config.toml
init_std_o = 0.0
init_std_down = 0.0
optimizer = "muon_variant"
beta1 = 0.95
seq_len = 256
MLP neurons of a small language model. Each row is named by its layer, matrix (gate and up: input weights) and neuron, and shows model dimensions 160-255. Each number is 128 + 32 x the weight over its row's rms, rounded and kept within 0 to 255. Numbers have three digits each. A neuron's up and down rows have the sign that makes its largest values positive.
A block is one neuron, or neurons of one layer that tend to fire together. After each block is what it responds to, as a language model described it from the Wikipedia text at the highest values.

L4.gate409:137121145117092169102194087117089082153158118067098099154144068134134142143106105162122115119048107041165159081112130116030122127131100121188152112152110132120120095082168108174132156092141105144110185119114108130124154140113131177059158101108153165097119121153077109108128088108166136195
L4.up409:085144112077135141101090086134183078122189142119059116175085110070155137092136091157110113147095125118134178147125196066101159190162151144150120082103153032096101137097150107123130129060170056183096105101147156081148129126062191138124115126200140128149094128097161135122129082095129106161
L4.gate524:143144130126153193145187176169126113144141098189076130121163127155125110169107063061084126133125114109151223171095132146125145174151173100087114115104073167106070177123158073141132067156130085109161149125125170135123076117118099146167141144188141136130137097136085122130147061070107123149
L4.up524:088215116136115165167093139103073179141125122146142120115101131133183167171108146100156168204098141090119129156095152117098111211128104167125109082127180181153103115167091111127107097108167140128110092137113174126149115081118074155147114171132139107130178112163096059145134088112150120164
Paragraph-final periods

L5.gate262:147092137184179117095151163175136130120198109176148129137066130069117134142171125118160072120145051108106157197053091134117145146151161157155076069120158168102114123144088160098111092124163134111156107095117099075133143136191124137094108122126089127163109120174171159116084181138113104154
L5.up262:108150119099123145094129131079129136158121142165099105132147117138073116223093118162147130148129154134173084102179151067135164130185109087205111123127150106125164085156139174085237141151130118104123102124179150110134144158089134084094152142107122059126095173146150128135138121094114125145
L5.gate276:142161147139140163093136169125121121149084136168142150125137065124137138079130175170163083099104114187210171173088117152133158168118090186150140103147183159154117125172133146151129138143153134057106148091157065094060161050173127143173162121157111089094103108131137132126161136163151113096
L5.up276:093164110126136153113094149090132112158097120164135102057122137126137115079158110126041119121110132142185138125069140084139174160144148138126151098142171132129118125122141124168140108148159102083133122126142083093120163120151129100136173124092164147113156082129158127101111102145168118142
L5.gate553:170070058094143100101136180117064093141193079104121160148159102122090111102123103131044151118123074131119142101135122115090118152142106125158139110121118219126161141149093118153178144128137167137157102065142128116145155098159104191169124145077085142111129145056097059101127145106104105103
L5.up553:110138164101131122110134111203114076084102132110134127180100115136139124166098102124153091143144117130116186094093183162151127136113108162112113131132059199110141121179149167191097157172135074113084164135081079161048134125098120144091113048128147135131118116171108129117187094151175161154
L5.gate635:153137124173120105156097189085186110176101162121125156130141141191134121077098122145142045100078142139149155093150158137117153167139169112111079173138154091073144169156142141136178069082148096141062114133197117076100171156180137145106204127171140149101112060134117150059127176125158167114
L5.up635:202188108179132152157118105088181101171103144052101159117129125119159189129131083122102124121073207181154162122142137142111145114097169136095099166161144106156137201159124147181144147083182108188117144151157066089108127127137124084157172153165159171167101113190143115094129167091128119102
Before a bare verb

L4.gate18:115119057182141150163089162168118164060097137128092125095144114154174116103096095178123088148174067160162161078121101046185148097130085109153114103135106080186102168152133145104133120134144134093138170093106148168127100123140163155194122107203120135172098159178082102095137136129096131157
L4.up18:156160067189129177133166130132114108156131030117078112114114157189196112091186131128104147115166129143144168123150109142120150139135087109123107165097116136129097164104121127125111122136137111104168219118170081124164130106125181171151113100153130133159131186114062108132153072122084135094
L4.gate677:110115099126121109138137111060153161165155125104112106098166157111170117131170170141095144099068119103163182121134123132085127114210141138086145129113145098145127099078138136183172115068144158106195107126186064101139177110169190142122079179112143105078146078140067026151153120113129168106
L4.up677:165130098078111115198144092065175129141118102157168117171120144122200128173154118067180117086154078083128142127131154172139176114105108119160124098114154122067100180131079175146151161174148146153087142089081120060135165101183131104097096090097120140095161137112115111164087108157192109143
Indefinite article "a"

L5.gate310:146143102120100085136159175118111182123147117172159169147153119139087163113133151129156103092159153156154128134109076155128097089143163163174110164132166121088137113150169143183139102116115094158179113125154140167097155134163137135167188094144152131090128111104151145176092113084086154174
L5.up310:132068112107120116141108100106153163082103095086086111082126123138143150112164070162098165126136119114197141095141071097122096101166120111157125121123084127077141070128149103065114112084133151113164098121133152121109137094115089117109149082143163166085127192127081150063111133130086136167
L5.gate316:166111146133125108093014104093153095101151100132132141096128155099084131154094087134157125152121067111157135103136141079101153119171107110179059167143116039188139045075154129060110128152170100107084153124071099135150118124114127135107108084125154129158105149160210124118117111126125158188
L5.up316:120162143152196154175136128125128108081103166132162116145127118134147151147126149119126066089076069161115141154098082116143096101145163126075164190123133126201110188153171134175135138139112142130126126113115079123124075149075109118104194169141094129106159144204118154152185116138147122139
L5.gate393:115101155153178104148109117135167159102125098196115179184137121106147153079076067168120099130108134042153183091165181109110118122127133134173111117188166142082118151113100137089147104128162156180098142129154152153141133109115095114111086104096141146087134164127137170100107128132172152144
L5.up393:105107091134096152107125132081139153160184141125133147091141154085113146091109062122120156130023099115160186107122102090118104105155111126101097155163086119126067140111169094144139131116124105170106099145205144140105154059133140153138162160101147131146150149171139116111102119143130075159
L5.gate486:110139134111148112103099109109067112100163104107167114113136151121168092137119109079132142149105067151182164131158119149120154099078136154066139186071140156076119070125104115086162134155116152133122214110124082161117186128127185080123096150074132148135104090121126118159123116169164094136
L5.up486:112128146071137064158129113102078121117091097088082095157144146099120088138050132157112107099147072131149122125144077103128139145101154185128111159149109102105166141121103126107093145167120073165130156106098130098078104117136153147108162128117141122092130144115212102153168129140081148103
Opening quotation marks

L6.gate141:098164198173152161058124154131136168113106084120075125090127092114125120137118090148135130066166096133152151139110157105134170155157114135135094083127112121101118092119129126138126116126155069165098087200165168171115087144138091125061084108116103166097151090120175091084144168182168059078
L6.up141:134102084059122070085131118137145057093077135122123136126144172097082138073151104060172129150169102139069103140145101196180124130165113138167111131144108120101066132171116160093133115162127157144126110146129136108117151094150158156196167087167139134156130171127166115051222102153123135126
L6.gate243:116178075129160175096178124095074119061113092125164138096116159091132127096133117132197097158139119141135105143186147108087150122178160179104088124153165108100140116159152181117119102113149116147177166134096193170162185123121097155167122161089070101090154160124139113103173137176161110195
L6.up243:140140092112128092102143096105112120079146140125079149116179182061170170112099165114075118121110106115156099171143030145165101102116129098143129161130086160108115113101108173117147095155143115151149135163128122157128146095086149159165190142148148181189102163155160109178121133103083176144
L6.gate372:101082092047208102122122137128085133145129119124107062170143125064135119174105154153123160202139145100159108145131136179092116080174102156144096105151066123124091092134113124135116127154151142110153142151104170150157122129125094099083146103158147150121115099124159132076096119150088090145
L6.up372:161106153103112125078127162129166122175122158199116182111139104115111120156145170138098145152139126140076162163112140155061152109116157133091099139083102118159181136139188139150053161125170121139088119142147103088062153078180082165159180129132143143144117061117132133145090071165168114146
L6.gate409:131087102070126124095149123125127138116165121145123160121170191086118135104164153104157115085142134100140145066128105112149124147159189152129089085139150113123113132170150099168110124082063097153105170099207162170087158168077121144107130057164127152147114137086172147122134129100151144158
L6.up409:123120068110165156091116091139125084132121114133094150096170125100095157164120166143182118139085136106175155127059137140107177130172207112145150166057082083163163088104174179095173121100090131173090121136116113139108132103125184141147084131158128081126148059146135116088124140128086134122
L6.gate419:134180084096119137085086128151102080200101169083145149138100091093108079176113151137122068125131199176159059129144110139145132099177157171073121152137075151125148055139176091135116104111096144174108167161116135098127139092175091126177138128108102094111125128098164133110165117161120129102
L6.up419:086143097160100111079131111168079100094123100152212135168172120129047147167120126114155157200151142173180185112115134138161093101055179107137094125140161124092153214121077107130115095116144124093106139082123147176125128109153140155098116123098093112146115172134183149125118124130050138114
L6.gate478:081185181083136038097133120065138159113147059127155146142140138057136140126145059152122132144140076129134175131181160093109136106151113168100112185132120154105140144167222085130131080115104162111077121140146162059153085151162146160146147100060056147174148109109149123108136173133139095189
L6.up478:116145125045136201152104140105126118153139070127176138103142157064123081092182130101134157107117136141117134100137156060073144095139133128137138128124167157103137144186113093206084138168122078119119107094035118171107131114161103141144118102134117134119204029126111163110143079153175100160
L6.gate641:139156102141148131137095157131152124111152122181160138094141117132166122107150160135132058085102196128169143186130157098074123138082144160078114122164128149115132124132093142091152060172083158173144153078137163166056151129108161121125146099153137110166157096106092118122130180140193192183
L6.up641:131057074096159130120108061099160125099140147141093115077186169096105154068155118097111099113163116098114125113153113109136154100174116155115100111116099110095083114127095179093112130151093107159120150196167113152196142121087135129047107162158179096127084204084124175104194106103129144149
L6.gate664:081160111131138131095074106147122112169166104116201171127142114123151169107165130132146088093146161090145096111161168163120193128161132116094088091123132123098088136131134072158216114061187152119103142093195157150154091064179151115154088129187100116097094127074163104123110121181099188072
L6.up664:113105146121161145109116132104109151172173094119115126120146136120172135109130116117098111148139159116143059087112157101101185115094153086138030109145179049133141166128150034114188103135168137113179087123153158143177108160121112146166140167137141133090113141161137120149172138106126148096
Quote-opening marks

L6.gate9:126101110141187158094169138160154177146138121138191172157110168146188039101114099172174148107151149118208158200112135136092067107180158125121088100136151103087137103203103091108128140058127137134132151111181117154125121162144100151136139103163082136135060089204118163164195175153106146153
L6.up9:167120072103038166136116130125230108069158157134109164142156132124125088071119141104139102139102116099084145167124098166168146142078165075155155199107058136091143087147153087155108130132147142106132125101191173169123076109149107163165136155105159161115153183109128103116091132151105064150
L6.gate19:181101121168145125107128079141134103202090093115028135114109066116131110142108090105093109167168130181165109081132126141121105101142130119120113136183154084171108151098132110187134126153092084104172111117122153099150155160077175137189133163140152122112091104135104107156181140153104149110
L6.up19:138126085077105137147143097067110124149105115121095026112088112106185131142147081185105150117124157105173076099141111140114091141139121169111138087101116084095131121161089107136150182174129112129153146079154098146141128155087133133148097099158122095118061142150120102156120138123126175085
L6.gate114:140081097079147105159144099163122167081157149085115135095112153122112084082075130137168114102132129095087129166133090163113140094175198146142159123089147070126189172109172118107106083097139124088184164109140134113098100145141124141137058131131093122143135120101124117112147119158067079117
L6.up114:142151132142155118137161154052117097091160163120153125153120151086126092139105106177135138167141042128117096136121098115157139142141120100135108157121097093134121080137137131105117099146137121128214103141163162145088096149108130106111114186097127097063129117174144120167125087098154114132
L6.gate136:204161075176155127069141131137153152151080128184104130120168143111123091084118071143144119171094067136202149132168134073113081163168137114134112090128186107124164176100164151103129086179120179094190072148164085090157115211172113148132154106177131139093149147146210131142111156115104118119
L6.up136:171155125162097166093106115156141155118119084161074063106095170129152083091121120106093149186089085080104140119188122173105079091122143111110125133142185112180156169141133144074157097089090132133152102131161128182124145025128117133159065100097106164212191149155078115129116065171106133142
L6.gate348:122050115121165150043165141150163088130099120093118102126070149113081163139105127189116049052051103103183112143095089141127109126133124115153162090175114151098106179138135056146080130084127072093128127149165111081192104128063179196137158086166141090156088130114167121108169129139106156066
L6.up348:131112204109129139112141148079150165151141124161143168099150179092132079070143107163146128182122130173165168140071110136132171150143141149128115146158145100155152121126123142115170123094158165184139066099184125134064090119110073172103154158106128063128126145101154189101117134154131156177
L6.gate396:103125136042116173069105115099090148139039050151161118140170137109141136105187095158110158088137137166104110113119117184056117182111151098187100126086100119141164136152187167106120104162093117167185100161144142142129162118113090120079151123185102158146125148103099103139159097096162117166
L6.up396:124155160080106107079167096155115117106078076075090105113158067135105167074168138147137121104098117126158127104117124157104149106120179081182103107095164131180192147123123151093117088149155165117148144119179091096125128162141123087094111106137108139100161174145146108126171187151189119165
L6.gate418:101138127131174150124105120105115163143160129147132079142198172072099160102108117138171186194118128210166135163130112131143186101138098131136100132143162172147145144177131113094112118115109129129145092090147236147115085133152124149126179110123122127112060064068132125110082103093122159147
L6.up418:137131133135106102119116136159137165135165137151055077129080060150092120140119097128107112132098118154087145144152158098113127127140165189143068168094086196081167150135152082101078140101124104179106110163121115095068129127142125145097062163173105116115129169122103137162093082082107153179
L6.gate427:121225147154122108088168163190147115112148144125146097155097130097105133107161107094135141107119112141208131110168135199102084178153130129189133147146189128136092114125172072161069069125122156130196131148115166055106104120123126133103122116145058107136143133118135082143083093143103149155
L6.up427:130142146168101137125159148134197112144165146091099112176092213064170097102132120142138141121115163168152114164200109097157104107164122039150169208140129160146071131121184124113084093130122135087194065127156169067107110168130157154092153129164149149129163156147127036122090064167163106111
Predicative article before role

L4.gate278:162161141054087178138129135053213128120135088105170100106113157164104119066127112129138176110102126091151152112105210079129094109202159080139146120180106089059160148109129184116104119173176065073203126078139165135132191136188158185123098160104138180122153132183158134178153147111107120169
L4.up278:148102156084080174133085169071142082115123086126140157101111206158125111104117157147111078126131062087140177116102177091151138107181159153131140043186145082136183127119091091125097175105171087095132167065115149134109205150062140134088126143146093174125118106126100090148090074187110160159
L4.gate685:093183151115190154098119109070116105108088128155181088103111162111153104105088088131077057115085076075129113117102177059062113124192113155144142121160115122143157157148091111113179094139134151089138134126146075106122120181097191221070074096098148126120137075119094161150136104125129186189
L4.up685:125131122141139165160151152060113101122135135159126147120112165115140110114132152116077105153140134056136185113092155070093135098139153188164179096128105101140137187115114118155148080137129130138130097129164119139101209179121095096133080080192130206149098137098108120104173107149123191165
Pre-adjective modifier slots

L6.gate14:115160082129115113136097119200161130116139114132067120193116096114121124062161123157086112144147149144206138104097148094094129093090107180156173121085175139144147098116157120177162108132150123144181166176160160173136112105133115147121160140094133188033112141135099126147171181123089103115
L6.up14:205134084070171120170183181119149155122113074092173163131124097104124122158135097085160092142148147131101102139180176118126161149123176169118081124142181113149171153136159169119094097154132045202114186092110134113117159149083158202118111138170150141102122124111096139209197082094075142156
L6.gate28:071097147164196145153135115144084137149138075117180082151113102130107095112109119169116160115208102108171079158063128084151106156130098133147133126120130141114120167127073190144105104111166129150105157154137121186155122084123158229137149127073093151136069138081197118139167117057106129152
L6.up28:090153152125172091121118123127094186132128133170082086107155117123127117121138143203153167132120166119118159090073173121152129105138090135107122140133142116123127108128104163108174175083154128165110183146234142106087118118158146199118137125179107098125134115061109090121083106131085125161
L6.gate84:131192154067107139160133137134095121066128082127155163107155058149144079088082149164150129140114068108159104059109171129120130090089170111159159105151144157093139175145096133136109058140128159158078111089142153136105138129123149162144157117103146161164127083138117157160119046163148180145
L6.up84:120162147074087147143139155159156135104068099079133122126117113111165101123177177122142134113133142145135115075090119124164163126122164090196138116130127130036169182132107142145145119111181071098128112158108094151182098151139155125086118140137128168138204104102127206147095083093133170087
L6.gate216:156189037204115126139128152190190125110048115150102148141187147159108166097139140156142107075077151093094137078105101093094133117146136107142133131139145013134151142138136143137158053087043142095139164158158119157085118147131154114133066139140149113097178140138157131143124109126096132118
L6.up216:116145123136171187162175151135111107156106156110088136102221074056081109112127151183165136149120116123110125098196187066141094126132087127125094077123144097101117139140152174188122097117064136154133120084052104139161186129112102116101105132142099177174177088096129151129109105128122127161
L6.gate276:125163126110112149168159089093076100108077136189074181146175174115128195110098168116141128149114146098175137165126145091150139101199112107129135116142148098134111129177134129118163129131149137092191117087053138122109146127100095180076091130145125140113090091088148139087151143122118208167
L6.up276:142114148096134080122144189129105164192195130085082051122068132171122084144100132177077169127122128119112103114134216125137123136109085105145159092167118161173118134091134113125115158090119176148101167181135140149100084136159181114106148108177138157065163157165109125147139135190184154047
L6.gate315:117192161138169124103048178163155091117147134162115081067140142088146127129127199178145175067159135169180128112131125144126079092096144150154085146099127161125131124151127174152084128145055034143157144150178130116060141152168117160148113124130140102092160149083151122096139144096125060112
L6.up315:160175142164147120142152094114127158166090141084133087167084152136115128094143049123143143083139158087119135139142110158068081136138119147113072161102080132146092143073133160073118089104102116162168163121092145171128150058158105157123133137102117183124162136141102130151161099139206098187
L6.gate320:055138174166140151128116111141051181156078237138139167209093113123117220153077117109094093141095100090158144126117136051082112114172107146121113123144108151074145102142122146110110118149170117162136159126115130157153152117182116102188085135075121154120138140102089154122167129120123124086
L6.up320:122110130127140124103143123111166153038124129157155146070093125063055127163147102169108114158134181082116174147074158177140172050118140152136129103157151116119137086128146122118131132118117121117082120138116113132152128111021097141100143078169173173137163149089160193088100142130137141118
L6.gate436:098135117096142132128157109100093159120124179126118110100093148122152118118120084106076119198107141117134133123120158136139144111133099118150182120106149100157150126179154098191124104140108120134108177148136044150165138115096212163130088120108155145099120120099166109121096125115069160179
L6.up436:127173079089122103201140098135058194056119080150150079141131081131132140121116154136094104095151142101126171088151108143089146078149122125108140103126091076126143064154131091127073110125104067166192149161143167120139212098113160179116160142132091110088123107153168130150142141165111117149
Modifier-slot function words

L5.gate20:162178113117203060136104147083170178163100114124146078147127133064095107103104126102208121095139089163115128094196139064098117032136165200142130107175150123137029136164119143148176095100145153115132145094120102102118149054111090103126090126144088064114116119164149121125091091139113129157
L5.up20:147096115099175121092104085082116118179133123126147111143139117079189084134124050139173125097124144156122089082163126089107122095129167137122162095153131205163119146110125144177176145118128144122094134127111063142176153142142142160144125097155104076042151142105114086103094097163107073185
L5.gate128:146152177136163139114213175131127171108113089175163131150177111090166060105064123222193112174123060092115169125108115119091080142181132156139126147144124121139104198151135132125100149118088111162146144095118162133199110111106109108090113187125143214088135143143094107165085171144094120128
L5.up128:097099127166100115180095173177192126138120114211119151151116149082167104088037159104155123105135046081134173160137152138136149147155133092106131186150137095097101141122136133143128198111078143117106136143087143160164142177097156147113116178112210168064124181179159113078123111187125116158
L5.gate142:162118108145083115093126161114176168115070103150092096142157164146153111148082179174117068155110119128139096053115125140109101086167185131119101153118141128171136139099116135067128111095094145171103138130141135114173125144138174131135163045091159162118150157059117149148162117120189199203
L5.up142:114149146101155145143179100101129146211159096175115132111136141122130125131134130131146113127057144116120124126134120170123140118136172130105189122114081095084162175151087181143108147164115164134137117140171063175128174146074095148072139182174139113094109141136117112159161089140170166056
L5.gate574:096150170108125130121100138067163154154124129121147107122136118103144116143127131095157105087145140159079178115181102129081055070144096152150119095192096153114086110149139100119108119116159109050154157133104127151151151157155113065116120124100108085101104123167119108183106171117174114194
L5.up574:117140158156135208180062136120094173103102117145136098083160123116082157120106119122181145165131120143102133083154116146099138070163132136104123091187164121058075121131150134132147107103109159063086147075118095091073109139136148129158097141120132122091107150187131131106078144156153135165
Degree and quantity modifiers

L4.gate1:140195131110106170130136172121121120092108100121161184104145176145159128122140106141071080126076107112176181028083149092079215139147153140106127085097154105156149104115113119104096101168053138116161106119130124144166154107167127151152095147083105127095095122100132093095146137186177151154
L4.up1:191148075089086176141097146109125124100132146087137101062111165087151152115115139199170106151089158120218113056127118059130101076144116143144159138127086142110121128101147131162134060103181130113150169162086117137154153118148083132079161104133121112116129146095106143145133089177108051164
L4.gate139:113123111086137084122050093075120158131096131061149155103128164081202121095117081135174104090114153151210188084155096111109123112136122110147145059128101129109146177086095153152149141111156136076084152150138128159101116102098137112108168104051124134031169127133093124151168132129141149142
L4.up139:166162135076106107129103133136156143140135133162215128087139157148162153107121151150117119117084102137120211129124134109122137137136124128118161079160149074112134157052147047135099158112079143120174086122135220183082128160140133166116146142108115122107127116064061138116095118107166092142
Before a predicate complement